config.yaml
num_hidden_layers: 9
num_key_value_heads: 1
norm_eps: 1e-05
rope_fraction: 1.0
qk_norm: false
init_std_o: 0.0158
init_std_up: 0.0158
beta1: 0.95
weight_decay: 0.062
schedule: "wsd"
decay_fraction: 0.844
doc_mask: true
train_tokens: 138400000
max_steps: 8448
dataset: "wikipedia_en"
MLP neurons of a small language model. Each row is named by its layer, matrix (gate and up: input weights) and neuron, and shows model dimensions 64-191. Each number is 200 + 30 x the weight over its row's rms, rounded and kept within 0 to 999. A neuron's up and down rows have the sign that makes its largest values positive.
After each neuron's rows, "fires after" lists the tokens most often just before its 100 highest values on Wikipedia text that the model never trained on.

L4.gate184,179,182,221,183,265,182,179,199,206,229,201,191,205,234,163,222,219,197,235,258,225,216,202,193,167,206,281,187,139,174,134,180,189,227,188,190,204,172,205,190,172,225,212,168,127,226,199,220,159,183,227,216,228,186,185,180,181,188,248,227,207,203,196,215,165,238,216,191,262,230,156,174,189,234,190,237,147,197,177,225,168,160,249,185,238,200,206,152,181,207,202,147,238,251,219,255,229,222,176,203,225,195,203,221,159,159,186,213,140,187,205,242,147,191,213,158,183,215,194,178,183,231,142,220,222,229,220,273
L4.up184,235,205,171,230,210,210,197,238,255,215,188,213,182,236,200,219,155,199,228,230,181,193,239,184,170,194,224,163,167,220,214,221,193,202,157,226,229,179,249,173,124,229,211,129,167,254,174,241,170,192,187,172,272,246,184,238,224,171,241,257,156,181,209,170,184,199,303,193,227,225,178,189,186,194,211,199,167,252,218,237,194,167,223,142,225,226,182,153,158,175,206,203,235,203,201,207,207,194,140,224,234,179,204,195,178,209,212,173,147,194,183,236,196,154,217,178,182,227,203,166,209,227,204,173,229,174,235,225
fires after: "l", "p", "r", "ur", "un", "."

L5.gate446,180,205,252,217,213,196,205,191,241,252,183,148,140,231,211,173,172,247,227,198,192,238,234,216,197,248,209,223,191,170,139,162,203,200,214,161,185,205,205,226,174,249,258,273,237,176,199,180,200,190,233,193,186,194,178,175,174,213,170,209,179,145,234,208,204,191,216,214,219,174,162,216,297,229,202,234,230,178,229,213,221,216,193,183,186,148,292,176,209,199,217,198,123,147,218,176,228,196,155,215,193,194,234,206,219,203,205,160,162,266,215,164,224,246,174,192,152,183,174,175,195,195,167,229,238,204,209,236
L5.up446,204,158,254,126,166,176,202,184,171,270,203,201,190,205,218,239,170,152,219,202,223,171,195,251,187,193,187,198,175,256,177,168,201,192,191,217,159,171,185,181,191,210,194,231,229,248,194,218,257,200,184,214,223,168,186,194,191,174,209,189,221,188,200,209,207,278,235,189,241,202,231,182,159,172,206,163,182,132,119,184,172,211,235,156,238,176,166,193,176,195,160,193,192,178,223,233,203,228,215,232,153,174,187,197,210,201,187,167,173,191,184,187,194,255,243,197,206,198,203,205,224,246,164,216,167,214,287,232
fires after: " C", "c", "ir", " c", "f", "r"

L4.gate354,196,133,195,203,249,221,155,215,176,169,187,157,195,193,223,274,200,207,179,251,197,161,176,210,211,153,239,195,152,190,181,207,185,221,189,195,261,185,213,198,187,233,218,158,169,196,189,232,176,217,163,223,217,180,222,221,202,230,229,221,231,210,159,243,141,211,161,155,227,173,183,167,299,188,194,246,190,153,197,217,203,266,243,193,197,166,165,219,189,223,185,181,191,253,236,168,172,172,188,279,194,189,202,174,163,199,180,185,187,207,184,242,234,200,177,212,207,168,161,205,189,187,177,197,225,220,205,227
L4.up354,182,155,134,255,213,227,192,199,229,199,177,197,256,244,204,258,172,237,173,232,194,183,219,190,204,150,245,210,215,233,214,195,208,156,199,235,200,200,156,162,182,269,171,168,222,204,227,223,201,221,239,156,204,213,145,210,248,212,214,200,208,191,216,187,161,221,167,196,144,166,201,141,196,142,207,236,229,192,224,185,225,235,185,234,223,199,230,249,171,159,181,240,196,233,177,223,117,177,185,251,236,215,237,196,222,247,194,177,159,213,153,209,211,214,207,245,230,177,154,137,166,182,187,211,241,170,174,190
fires after: "ra", "b", "un", "ri", "r"

L5.gate377,170,180,235,221,238,177,241,94,177,174,209,216,214,181,198,172,174,223,176,230,240,196,188,145,222,228,193,185,168,154,147,203,192,163,152,239,179,245,204,163,205,202,217,178,180,235,254,198,232,159,231,158,204,202,202,146,180,238,205,212,208,203,258,173,193,224,173,195,203,183,181,249,205,120,151,217,177,181,154,214,182,184,198,166,210,204,233,205,231,200,234,222,171,187,176,209,191,170,188,243,227,171,140,236,156,232,158,250,199,173,252,203,222,204,178,225,187,206,212,204,183,168,221,204,189,175,136,200
L5.up377,222,234,239,191,177,168,222,157,242,130,244,208,192,218,238,143,233,191,172,262,147,244,158,163,202,221,209,186,169,180,180,177,192,203,196,199,214,223,234,195,169,223,231,204,222,199,237,190,213,220,188,243,204,194,242,200,181,189,185,189,222,200,191,183,192,233,226,226,216,204,220,240,217,201,203,204,161,188,207,225,161,182,248,178,175,174,240,146,181,198,197,195,179,219,190,169,178,135,169,152,199,176,177,180,234,221,209,187,221,189,188,175,238,185,159,216,192,222,198,208,196,201,186,191,238,179,171,161
fires after: "l", "ir", "i", "r", "ard"

L5.gate251,129,221,182,209,186,212,187,190,241,157,286,212,207,254,163,197,201,219,236,166,208,168,189,238,174,201,213,258,222,157,220,216,161,233,175,168,205,193,212,189,201,234,198,205,205,163,223,204,207,214,169,160,201,175,195,183,235,210,176,166,188,242,242,223,207,205,159,143,199,187,166,206,221,219,225,229,179,195,256,198,187,227,222,199,211,220,197,226,190,175,186,168,226,236,246,282,174,183,235,150,157,187,163,216,190,203,203,226,149,205,150,179,197,213,178,211,193,205,236,205,158,231,223,169,173,158,239,185
L5.up251,231,177,191,196,207,223,132,235,192,234,210,225,215,208,209,250,228,228,244,195,229,170,188,210,185,168,188,216,166,180,219,189,170,211,214,215,210,119,215,204,216,234,164,230,230,200,226,175,209,246,241,199,189,225,209,223,193,162,232,252,174,177,190,222,247,235,179,147,229,238,182,204,212,205,262,272,213,167,166,204,222,189,195,223,216,196,206,258,237,208,208,212,176,211,190,220,240,222,259,180,206,240,168,224,174,142,209,201,221,176,161,221,145,143,239,205,180,163,235,238,178,173,200,192,155,219,186,166
fires after: " re", "e", "op", " to", " d"

L4.gate105,212,145,191,166,187,257,192,183,204,173,239,167,166,206,197,229,165,217,226,182,214,212,172,194,179,195,240,244,188,186,165,210,193,182,189,187,210,203,223,229,210,180,228,216,161,225,207,211,144,175,214,251,191,162,172,174,131,211,247,168,246,203,176,250,167,227,195,170,230,186,173,217,191,194,133,231,243,207,223,234,231,206,203,224,139,205,262,172,221,201,244,210,231,257,181,215,239,200,187,165,244,192,195,243,231,139,219,157,190,204,251,209,205,204,162,213,157,249,167,220,256,170,185,231,180,224,186,203
L4.up105,259,181,211,237,166,204,167,208,202,141,160,237,189,202,140,223,189,203,174,211,208,186,184,177,115,188,171,220,202,173,201,215,196,192,264,208,230,189,274,200,200,215,179,169,197,228,213,188,175,203,178,208,224,204,168,216,182,234,232,194,198,193,187,217,190,185,176,197,165,239,178,255,187,271,174,131,248,289,182,259,214,223,176,201,213,179,232,215,174,157,198,255,258,237,189,224,223,176,165,197,269,215,222,220,268,214,208,159,172,155,196,214,242,184,195,210,174,245,168,184,240,195,214,185,207,202,194,166
fires after: "as", "l", "ar", " al", "av", " for"

L4.gate228,245,170,205,183,238,176,142,185,202,206,205,186,176,206,151,276,239,193,221,194,228,194,178,155,250,186,200,197,237,151,196,155,195,193,194,200,169,175,214,227,228,198,244,209,235,189,196,157,179,159,206,192,201,228,207,215,216,190,218,236,198,203,204,267,172,284,199,188,236,160,176,159,202,156,140,206,150,173,209,196,235,175,169,236,212,184,216,225,272,236,245,192,202,187,196,223,188,217,186,192,197,211,175,238,216,165,224,147,206,202,228,202,169,170,224,203,244,185,230,201,193,174,195,240,244,226,182,213
L4.up228,194,172,159,222,224,189,160,253,192,180,150,244,214,177,205,222,173,216,202,222,213,210,201,170,170,221,176,203,252,188,230,163,205,203,244,222,220,206,235,224,189,197,206,199,211,181,186,163,193,191,171,153,198,323,178,282,156,192,185,208,122,197,216,202,202,214,254,191,186,193,184,174,203,168,204,168,220,209,185,223,205,197,124,223,183,163,164,217,227,213,250,229,193,176,179,269,212,227,133,216,233,187,228,194,204,174,196,211,200,197,222,221,261,195,222,208,224,230,200,189,206,220,175,220,199,209,218,153
fires after: " re", "e", "oun", "t", "b"

L4.gate95,202,211,205,182,145,232,232,136,204,193,195,150,205,140,144,184,216,222,217,215,198,214,151,205,204,196,221,176,201,180,174,217,170,166,176,217,206,212,207,215,241,226,214,198,176,228,141,224,211,178,188,204,217,222,178,221,191,195,200,245,239,212,181,208,203,202,188,176,216,259,180,210,154,184,251,212,205,195,203,215,163,202,259,222,158,206,204,176,238,199,229,170,199,164,211,286,278,178,254,188,180,212,181,170,182,196,187,211,170,212,188,193,222,212,170,149,172,211,229,178,253,162,141,203,144,203,175,231
L4.up95,242,162,185,198,228,208,201,206,228,155,219,213,162,171,237,173,189,163,192,256,153,196,191,177,187,177,166,223,217,253,180,202,209,213,158,213,190,254,190,212,208,197,153,159,216,232,200,167,166,254,204,230,213,198,233,225,227,207,210,291,240,201,195,258,197,225,203,205,218,191,244,215,184,208,165,193,201,194,189,175,153,189,205,171,189,185,209,193,228,182,206,199,174,221,195,163,194,190,265,213,216,222,187,191,206,175,176,157,125,155,165,223,205,208,199,189,182,205,270,204,199,235,198,250,200,155,223,163
fires after: " A", " S", "b", "ing", "il", "n"

L5.gate403,218,226,249,181,271,232,156,230,196,136,165,161,194,251,193,233,165,149,155,186,190,196,200,200,203,212,228,197,206,256,180,210,191,201,167,183,148,155,240,227,217,182,188,231,190,244,229,204,180,219,240,173,254,217,189,198,214,181,205,160,187,237,159,227,142,213,214,154,257,238,173,211,161,176,151,203,187,180,267,215,142,170,259,176,230,174,188,193,219,214,156,194,195,230,238,170,210,171,171,185,194,157,180,222,166,191,191,208,204,162,152,194,198,212,194,223,215,174,243,168,274,208,168,222,206,196,190,183
L5.up403,202,195,216,172,211,184,201,211,164,186,215,226,249,162,195,221,194,166,206,178,218,245,191,245,177,204,227,220,220,230,179,182,167,220,145,201,178,206,229,184,206,162,202,218,199,176,247,232,161,190,220,186,193,230,183,215,214,244,225,249,184,163,155,172,146,234,239,191,172,191,236,209,231,252,191,218,229,154,185,237,182,197,272,174,214,245,180,99,163,187,191,126,209,239,222,197,139,175,193,166,199,206,187,156,157,165,227,209,187,235,202,195,202,226,253,194,249,175,136,226,180,174,163,198,255,199,170,235
fires after: "m", "ar", "l", " m", " l", "un"

L5.gate243,138,193,247,179,233,201,119,200,173,221,177,197,170,170,191,216,224,282,222,198,162,186,202,204,162,212,250,216,180,166,200,144,190,203,210,193,242,186,262,229,220,274,158,169,195,232,212,180,257,172,186,176,224,196,215,203,168,203,194,245,200,194,172,204,183,211,219,204,221,195,190,231,193,226,195,254,156,167,204,193,184,166,219,230,153,225,203,241,218,217,191,229,166,197,201,180,246,219,178,158,208,212,200,187,212,169,201,246,225,179,166,208,184,152,151,189,175,174,181,186,212,222,165,243,167,234,226,213
L5.up243,227,192,201,192,180,199,171,208,189,235,260,184,164,256,236,208,220,170,163,152,219,191,190,213,187,237,266,195,185,230,212,164,200,216,232,205,156,259,195,240,204,240,178,188,193,221,165,200,185,212,201,145,241,243,181,192,221,246,214,211,193,168,213,211,208,160,216,214,220,194,196,175,240,146,159,190,181,191,210,168,179,152,217,137,226,238,218,192,170,189,216,194,200,179,198,196,286,209,231,98,190,245,200,165,237,202,200,178,167,229,183,225,223,263,205,180,267,211,226,224,216,198,167,180,196,233,196,213
fires after: " s", " p", " P", " S"

L5.gate162,177,173,199,159,290,204,176,260,231,175,192,198,229,180,184,211,154,189,199,206,198,236,194,219,220,239,190,115,163,244,206,251,222,194,164,192,224,220,202,206,137,179,216,234,128,231,179,196,241,224,190,220,136,196,160,215,240,161,181,221,272,205,159,224,210,182,193,211,224,119,195,219,183,140,216,192,214,182,141,216,210,193,211,184,229,191,221,192,205,210,226,157,225,241,196,156,186,232,177,222,217,192,170,195,230,198,225,211,131,226,207,150,220,221,196,163,170,144,192,173,199,188,161,212,226,247,174,214
L5.up162,203,185,201,140,240,182,146,225,196,167,223,213,168,182,194,239,194,235,244,172,212,242,214,232,221,165,221,163,160,260,193,190,213,199,265,186,201,240,263,173,219,206,266,193,186,181,202,208,225,206,222,222,184,207,225,170,177,214,202,237,185,169,214,183,187,210,196,163,270,219,208,185,222,219,217,201,123,185,283,237,222,184,218,217,174,170,183,196,274,219,175,155,192,292,184,206,217,211,229,214,220,206,163,196,280,200,166,254,150,246,218,206,205,154,173,153,179,249,179,198,221,187,197,221,254,153,203,208
fires after: "r", " c", " m", "or", "\n"

L5.gate461,219,237,195,166,253,213,180,179,245,186,223,189,202,179,214,224,206,167,142,183,177,229,162,249,200,191,180,147,184,178,263,204,198,195,199,177,234,170,139,228,201,168,224,175,154,200,210,194,163,202,202,219,221,190,203,196,229,204,138,235,243,267,164,182,188,161,171,180,261,196,219,182,178,209,185,206,201,189,225,165,212,164,252,231,224,185,171,138,186,199,168,217,196,200,213,186,215,173,181,203,190,201,210,204,208,207,212,157,210,170,196,189,214,191,163,217,151,183,146,198,188,151,179,217,138,267,189,189
L5.up461,212,199,196,166,210,186,220,240,198,163,211,181,216,174,207,181,201,178,166,176,172,242,171,250,223,165,217,196,189,187,186,192,225,171,215,192,201,163,233,272,215,232,181,169,198,230,210,183,214,188,165,146,219,161,215,180,200,201,235,189,201,198,200,196,192,172,142,187,235,193,222,186,150,179,200,177,214,209,208,245,185,196,163,234,217,183,190,212,199,207,260,290,251,179,190,233,260,230,201,188,219,206,144,161,252,172,224,138,197,175,196,193,259,209,224,137,147,197,218,195,260,206,149,185,252,181,189,157
fires after: " m", "p", " com", "an", " M", " s"

L4.gate154,205,184,190,158,209,200,168,249,260,139,218,227,200,183,140,231,230,197,204,188,228,187,180,189,217,229,213,170,245,204,201,188,147,219,163,162,172,176,218,207,282,136,281,219,178,195,176,252,184,198,134,239,198,200,220,218,194,231,221,164,192,217,158,214,208,176,135,207,223,197,218,180,185,160,199,214,199,206,247,193,138,213,205,234,203,201,198,162,180,215,209,171,256,215,244,208,156,207,180,234,184,178,228,219,222,205,180,174,229,192,137,198,182,201,188,209,211,167,185,195,229,193,171,228,215,255,232,190
L4.up154,241,216,216,252,213,182,169,153,182,151,195,177,187,192,152,194,197,158,233,174,178,174,206,190,238,155,237,234,169,212,231,200,168,215,189,258,230,220,273,228,253,207,203,130,219,192,139,211,193,188,211,215,215,195,209,172,201,260,220,170,191,228,198,192,211,192,238,194,190,201,237,225,211,229,168,199,224,177,212,246,182,221,197,163,180,253,206,180,252,150,259,217,226,153,249,166,170,192,174,224,220,226,205,204,194,191,177,197,221,188,193,248,198,169,203,176,177,209,181,217,253,225,139,248,203,206,207,181
fires after: "ar", " t", " m", "as", " ", " G"

L4.gate46,200,210,241,209,200,215,194,188,166,223,249,173,143,150,191,235,181,160,142,247,231,238,209,199,238,146,233,184,177,158,168,196,208,189,154,203,209,207,201,258,196,172,206,219,243,220,219,257,233,207,252,167,211,177,180,191,207,200,206,211,227,180,171,220,165,223,258,155,162,175,191,160,199,224,150,192,203,198,226,176,165,199,195,223,213,232,162,197,228,240,228,201,191,183,232,265,209,216,197,181,180,185,230,206,155,187,123,162,136,238,193,161,228,275,189,229,142,169,190,190,214,195,147,233,191,204,167,270
L4.up46,190,211,199,232,221,206,178,251,193,249,172,167,157,179,196,253,153,187,203,215,217,195,226,237,224,164,275,222,191,203,214,209,200,173,196,183,250,166,214,231,242,205,216,224,163,247,138,264,217,229,221,154,240,202,162,217,217,219,182,185,185,213,140,218,210,212,175,215,180,142,224,141,194,202,250,204,163,183,171,214,187,220,162,159,220,211,194,211,201,204,235,244,234,123,226,227,177,187,170,227,143,169,237,220,206,214,195,248,124,214,190,71,208,234,221,196,204,204,247,155,205,221,159,198,234,207,156,208
fires after: "a", " M", "u", "ar", "ra", "r"

L4.gate152,211,194,206,207,211,199,212,180,174,232,180,229,131,193,231,180,180,204,186,228,251,188,156,186,230,221,203,230,236,191,180,207,186,259,190,182,187,205,180,178,200,210,160,186,207,201,236,151,163,210,201,193,228,201,214,198,189,190,210,213,270,222,221,209,183,230,167,174,218,180,178,239,252,141,192,241,195,223,259,171,177,205,198,190,179,173,194,189,291,236,184,203,203,192,184,215,173,172,208,137,160,204,121,205,220,195,259,161,182,182,170,222,223,249,173,167,102,246,216,177,231,216,210,235,148,233,163,185
L4.up152,181,216,173,188,161,215,166,248,272,254,281,194,170,214,210,180,165,221,235,218,167,189,226,268,190,227,158,144,213,223,177,239,174,163,240,196,195,235,214,216,227,277,162,189,210,206,279,187,190,214,161,212,210,213,202,201,168,208,176,184,272,209,187,240,196,162,181,208,131,192,193,180,219,162,202,199,155,233,192,232,148,189,299,254,198,165,185,171,190,194,193,246,223,223,197,178,189,148,228,225,217,193,227,192,153,222,257,199,185,165,232,156,226,180,164,185,210,158,201,248,231,171,170,181,209,193,212,173
fires after: "s", "ist", "l", "i", "or"

L5.gate123,242,85,232,191,194,227,209,189,139,225,248,203,195,189,243,214,241,162,229,238,199,172,224,195,197,182,202,201,212,170,224,230,188,227,199,165,217,196,148,200,243,251,269,193,196,184,204,230,173,200,165,180,175,188,174,174,140,183,198,127,199,163,162,183,207,185,194,213,193,200,185,234,189,191,212,183,190,234,232,194,160,259,226,263,195,230,160,194,212,227,235,160,201,221,181,183,211,211,182,198,171,220,238,259,191,190,234,195,195,244,213,226,239,230,197,232,200,205,180,188,182,168,212,218,163,133,199,211
L5.up123,235,197,215,163,227,232,219,185,225,249,260,173,213,157,186,209,214,185,183,235,202,178,234,230,212,172,206,174,199,177,230,206,196,155,160,225,224,152,211,244,180,210,197,165,189,153,216,197,198,186,229,227,217,179,146,259,164,157,235,201,149,170,198,198,234,248,244,204,208,181,191,217,208,186,196,167,231,153,151,251,173,227,211,203,194,162,211,201,204,198,196,157,207,218,178,214,201,249,117,150,113,201,214,180,138,202,181,216,187,220,195,225,241,175,215,133,225,185,173,201,221,230,211,192,234,242,208,228
fires after: " f", "p", " F", "b"

L5.gate437,163,216,230,176,209,147,146,224,227,222,169,210,186,177,204,257,215,218,214,238,176,231,161,224,168,175,210,171,190,194,205,186,188,240,206,218,240,203,224,203,205,219,179,267,180,155,203,209,204,190,222,187,210,210,224,190,196,175,195,210,175,186,220,225,256,189,242,210,174,178,132,123,199,195,192,196,177,155,229,208,196,267,199,167,235,138,181,208,189,195,190,176,173,244,238,245,222,168,195,190,182,239,168,232,219,168,198,173,190,243,188,184,227,184,208,162,212,166,185,200,221,172,215,202,234,227,155,207
L5.up437,185,235,183,239,191,190,210,220,199,173,238,243,181,215,178,201,202,156,157,178,224,165,178,210,166,183,160,195,198,176,186,217,219,194,243,208,207,204,240,174,199,172,260,287,206,204,244,161,218,241,211,215,273,217,219,199,196,213,165,209,223,243,191,227,210,138,232,217,192,217,191,172,187,218,208,201,229,172,233,197,165,177,153,139,222,193,211,156,213,203,218,182,199,196,195,245,145,188,230,159,157,238,173,200,213,196,181,203,170,219,181,195,164,200,246,174,202,202,216,170,138,103,177,236,196,199,204,209
fires after: " m", " w", "um", " c", "e"

L4.gate157,171,197,199,249,237,182,150,240,222,214,184,189,182,167,157,253,194,222,216,215,161,184,196,173,213,140,268,206,221,196,221,186,164,205,174,192,157,216,209,251,261,210,180,210,95,187,211,181,169,200,183,186,217,170,155,176,221,218,241,156,185,212,196,220,194,235,184,178,213,162,160,137,172,192,180,155,201,139,199,175,201,229,165,194,177,150,223,232,227,216,192,210,259,209,239,224,242,252,195,225,154,151,210,241,188,220,210,198,177,230,194,237,202,227,215,219,244,208,195,193,190,228,159,224,231,204,160,191
L4.up157,170,206,220,257,222,168,181,214,200,206,190,200,224,176,151,197,196,208,213,199,238,187,240,180,162,195,242,243,153,252,200,200,163,215,198,156,184,170,141,177,190,165,171,224,161,225,210,166,256,207,152,167,255,202,206,142,206,225,188,256,186,261,234,198,192,193,198,216,194,177,153,134,234,210,218,246,215,206,210,212,271,178,171,187,181,152,277,189,200,194,202,223,200,204,196,185,235,222,206,216,222,204,195,215,195,196,234,243,163,220,185,184,232,239,196,264,161,192,210,141,175,213,193,188,216,197,173,174
fires after: "a", "u", " M", "em", "o", " O"

L5.gate329,174,206,203,202,190,208,239,197,237,196,245,207,220,173,218,285,192,252,198,207,179,247,203,222,184,169,230,217,170,216,168,183,187,205,143,182,191,180,193,172,254,234,230,217,183,169,190,181,158,172,208,204,233,133,246,208,167,174,209,168,126,225,179,246,200,268,173,170,180,207,137,193,210,226,218,202,206,190,168,217,196,250,224,220,172,193,240,213,151,228,214,220,179,193,172,169,212,221,149,207,206,176,240,197,167,178,207,168,255,215,245,230,238,205,147,239,181,184,142,236,196,211,150,201,204,179,218,183
L5.up329,216,193,231,217,190,193,206,177,223,126,206,199,217,214,209,224,175,226,211,220,208,157,192,156,242,176,208,153,240,180,236,215,223,182,221,223,171,227,261,179,216,210,173,209,143,195,217,140,196,159,240,186,280,171,223,162,178,148,238,188,155,191,199,204,189,176,222,220,198,244,181,169,166,223,281,192,190,163,221,228,183,241,266,159,230,169,223,191,204,184,264,239,185,210,227,182,245,197,170,174,184,211,244,170,217,242,181,127,191,223,161,189,168,187,198,213,199,169,218,199,246,216,194,210,229,163,200,217
fires after: "ar", "un", "an", " C", "ric", "on"

L4.gate310,177,236,174,179,213,204,154,227,195,190,186,215,221,100,129,186,241,185,161,231,244,168,182,214,192,231,156,228,218,172,240,172,189,224,218,186,174,207,238,212,209,216,208,152,148,116,219,196,254,201,200,183,201,151,173,231,208,205,190,230,154,232,218,234,218,245,158,203,249,199,214,198,182,217,207,218,148,195,194,130,213,167,188,253,184,167,171,203,213,190,197,167,226,217,191,233,164,215,222,206,151,185,211,246,190,183,215,187,228,169,197,194,204,193,179,191,260,162,166,158,150,207,206,225,282,245,177,182
L4.up310,242,178,201,184,256,172,117,215,149,198,178,204,192,218,178,205,204,192,180,188,199,188,178,221,212,194,190,250,228,161,212,152,195,201,180,222,195,125,183,263,203,195,175,195,216,140,249,214,264,172,193,201,204,215,195,186,230,163,210,206,156,162,239,234,209,203,177,212,214,172,212,222,207,191,148,212,163,162,259,169,135,143,181,250,192,187,172,212,210,190,248,212,222,216,230,223,205,231,249,189,170,182,183,215,220,194,200,200,259,159,189,188,154,142,236,144,177,219,171,184,252,201,163,199,206,218,201,259
fires after: " re", "e", " m", "ic", "re", " M"

L5.gate415,138,159,218,182,160,185,183,202,250,150,212,230,190,232,184,250,204,156,175,192,188,149,217,218,196,204,191,209,193,160,169,204,198,264,143,180,183,161,208,259,180,204,240,227,191,207,269,224,229,214,200,179,220,176,181,218,231,206,222,195,229,236,259,187,191,257,207,182,218,250,227,196,197,249,178,164,208,159,158,196,179,211,195,226,194,142,165,198,208,229,249,192,205,168,214,199,208,237,183,176,174,221,154,190,163,198,158,213,142,203,233,155,158,176,219,225,218,212,244,205,209,194,142,200,169,212,240,165
L5.up415,202,201,226,218,163,194,195,177,256,218,264,271,184,213,206,171,221,196,204,193,160,136,172,211,211,175,170,192,205,253,222,215,180,195,141,217,226,175,189,226,203,219,187,224,142,156,228,198,204,227,223,160,229,212,200,215,194,234,182,160,196,197,210,177,179,194,208,206,297,212,244,202,193,240,194,140,226,187,208,266,211,210,229,132,193,170,147,164,185,187,223,211,183,265,245,179,192,232,163,216,177,187,192,200,158,208,179,174,168,159,232,206,191,202,213,186,230,239,210,247,174,197,169,217,203,194,270,222
fires after: " A", " (", " a", "er", " M"

L4.gate485,170,221,184,194,214,224,217,204,225,162,240,207,159,197,219,210,218,177,238,172,188,198,178,196,231,236,225,157,223,204,238,172,182,178,142,167,218,177,214,189,229,232,195,182,147,254,228,214,224,189,218,213,220,254,261,264,138,176,180,183,239,189,138,190,187,189,144,236,219,268,173,236,186,190,190,170,201,201,168,202,184,206,211,232,218,273,216,200,217,198,222,202,218,250,134,190,262,189,149,206,236,186,202,159,193,202,161,164,149,162,216,208,141,196,162,166,155,220,161,221,193,193,175,224,188,183,209,237
L4.up485,223,249,195,205,190,216,201,154,162,168,235,181,177,225,160,171,254,145,163,220,254,214,194,189,195,225,213,206,208,188,233,202,180,224,223,219,189,201,268,187,236,125,190,131,247,160,186,226,167,204,216,216,233,173,214,183,202,155,178,149,209,204,250,207,194,186,224,235,267,194,209,235,210,196,198,133,195,153,218,218,192,184,200,212,268,214,254,187,230,166,174,214,178,196,204,258,222,156,174,186,190,213,222,193,203,233,159,146,187,192,154,162,161,192,187,191,178,207,167,189,199,210,190,229,222,144,175,183
fires after: "an", "im", "ar", "ad", "is", "ter"

L5.gate141,150,217,229,208,244,199,188,178,186,150,198,204,164,188,141,236,216,243,218,174,205,174,207,240,218,221,239,130,190,230,203,187,215,196,216,208,204,189,167,173,227,215,180,256,197,198,213,264,195,207,210,197,227,192,211,148,211,184,171,211,233,183,216,163,233,223,241,173,169,182,176,246,211,229,201,177,131,177,230,160,212,204,148,257,194,177,248,205,214,194,256,206,165,190,214,180,171,241,199,201,197,169,146,202,229,213,209,201,188,278,233,135,196,203,155,152,197,207,211,223,182,198,219,224,228,213,229,197
L5.up141,221,197,210,190,199,195,146,200,195,179,199,225,217,218,179,184,177,233,195,188,165,244,251,267,177,175,221,109,163,173,170,201,164,164,202,230,153,198,185,178,193,186,201,251,166,163,239,194,259,247,221,202,238,164,220,142,233,198,192,233,216,207,178,211,178,184,220,209,199,243,195,132,178,195,191,209,138,177,263,216,175,214,264,198,237,203,175,155,198,244,201,204,209,210,236,195,227,191,216,254,165,214,151,189,198,223,216,209,179,229,185,152,214,179,150,158,172,169,240,210,251,179,237,187,173,226,204,223
fires after: "all", " c", " g", "r", " w"

L5.gate99,221,130,234,221,208,206,211,207,194,234,189,231,144,154,194,231,181,233,177,176,190,180,136,186,196,205,270,227,172,198,242,207,143,197,138,170,181,169,243,191,242,164,179,188,175,231,264,256,138,204,246,216,173,186,188,226,235,240,265,204,216,231,207,226,202,255,205,171,227,150,203,207,210,212,202,190,160,215,275,203,191,231,160,201,190,190,178,216,226,191,202,231,210,162,193,258,208,247,191,169,177,181,204,184,222,233,155,235,161,192,185,175,179,201,239,177,197,189,230,196,182,232,176,208,179,195,195,219
L5.up99,234,188,215,212,187,157,164,192,269,173,214,237,191,210,234,230,152,224,207,195,225,199,182,224,169,174,203,190,173,209,176,219,183,111,178,214,211,156,222,244,244,217,119,173,144,189,252,174,223,200,181,176,246,168,167,184,230,163,200,221,195,201,220,216,196,228,173,182,238,227,175,179,216,220,185,237,210,186,183,223,207,244,254,192,185,178,237,219,198,178,221,201,232,146,223,190,169,195,177,227,204,205,211,254,201,222,257,253,211,200,235,152,197,224,139,206,155,232,195,179,183,253,178,240,222,226,195,240
fires after: "a", "ro", " R", " St", "r", "o"

L5.gate409,153,164,213,157,209,175,197,211,147,238,233,212,147,209,230,294,236,205,249,231,211,215,212,198,186,212,203,154,180,196,187,268,198,221,259,194,182,142,207,199,186,198,178,166,201,215,195,191,167,217,217,214,206,216,212,130,227,235,193,225,192,160,200,253,213,224,148,225,189,215,201,203,206,209,233,215,150,173,273,171,185,221,199,193,164,195,234,222,256,244,198,159,149,199,227,212,236,209,184,153,171,237,196,208,203,171,171,189,196,196,193,216,173,221,180,170,134,215,228,249,246,224,219,196,175,258,179,233
L5.up409,149,186,188,197,210,216,213,202,185,293,194,243,158,202,251,191,179,206,204,204,185,204,218,199,183,206,161,132,199,217,191,214,190,181,290,233,172,184,174,189,164,215,220,195,231,203,165,191,194,247,172,137,209,248,196,151,212,214,151,188,177,195,232,220,200,173,179,251,231,211,207,236,156,209,191,141,171,175,250,202,186,248,194,176,199,228,205,262,257,192,176,174,160,195,205,187,217,218,184,172,221,225,277,215,207,207,169,204,235,202,191,153,226,268,179,165,150,214,214,225,235,255,187,210,204,230,202,197
fires after: " r", " H", "h", " P", " S", " K"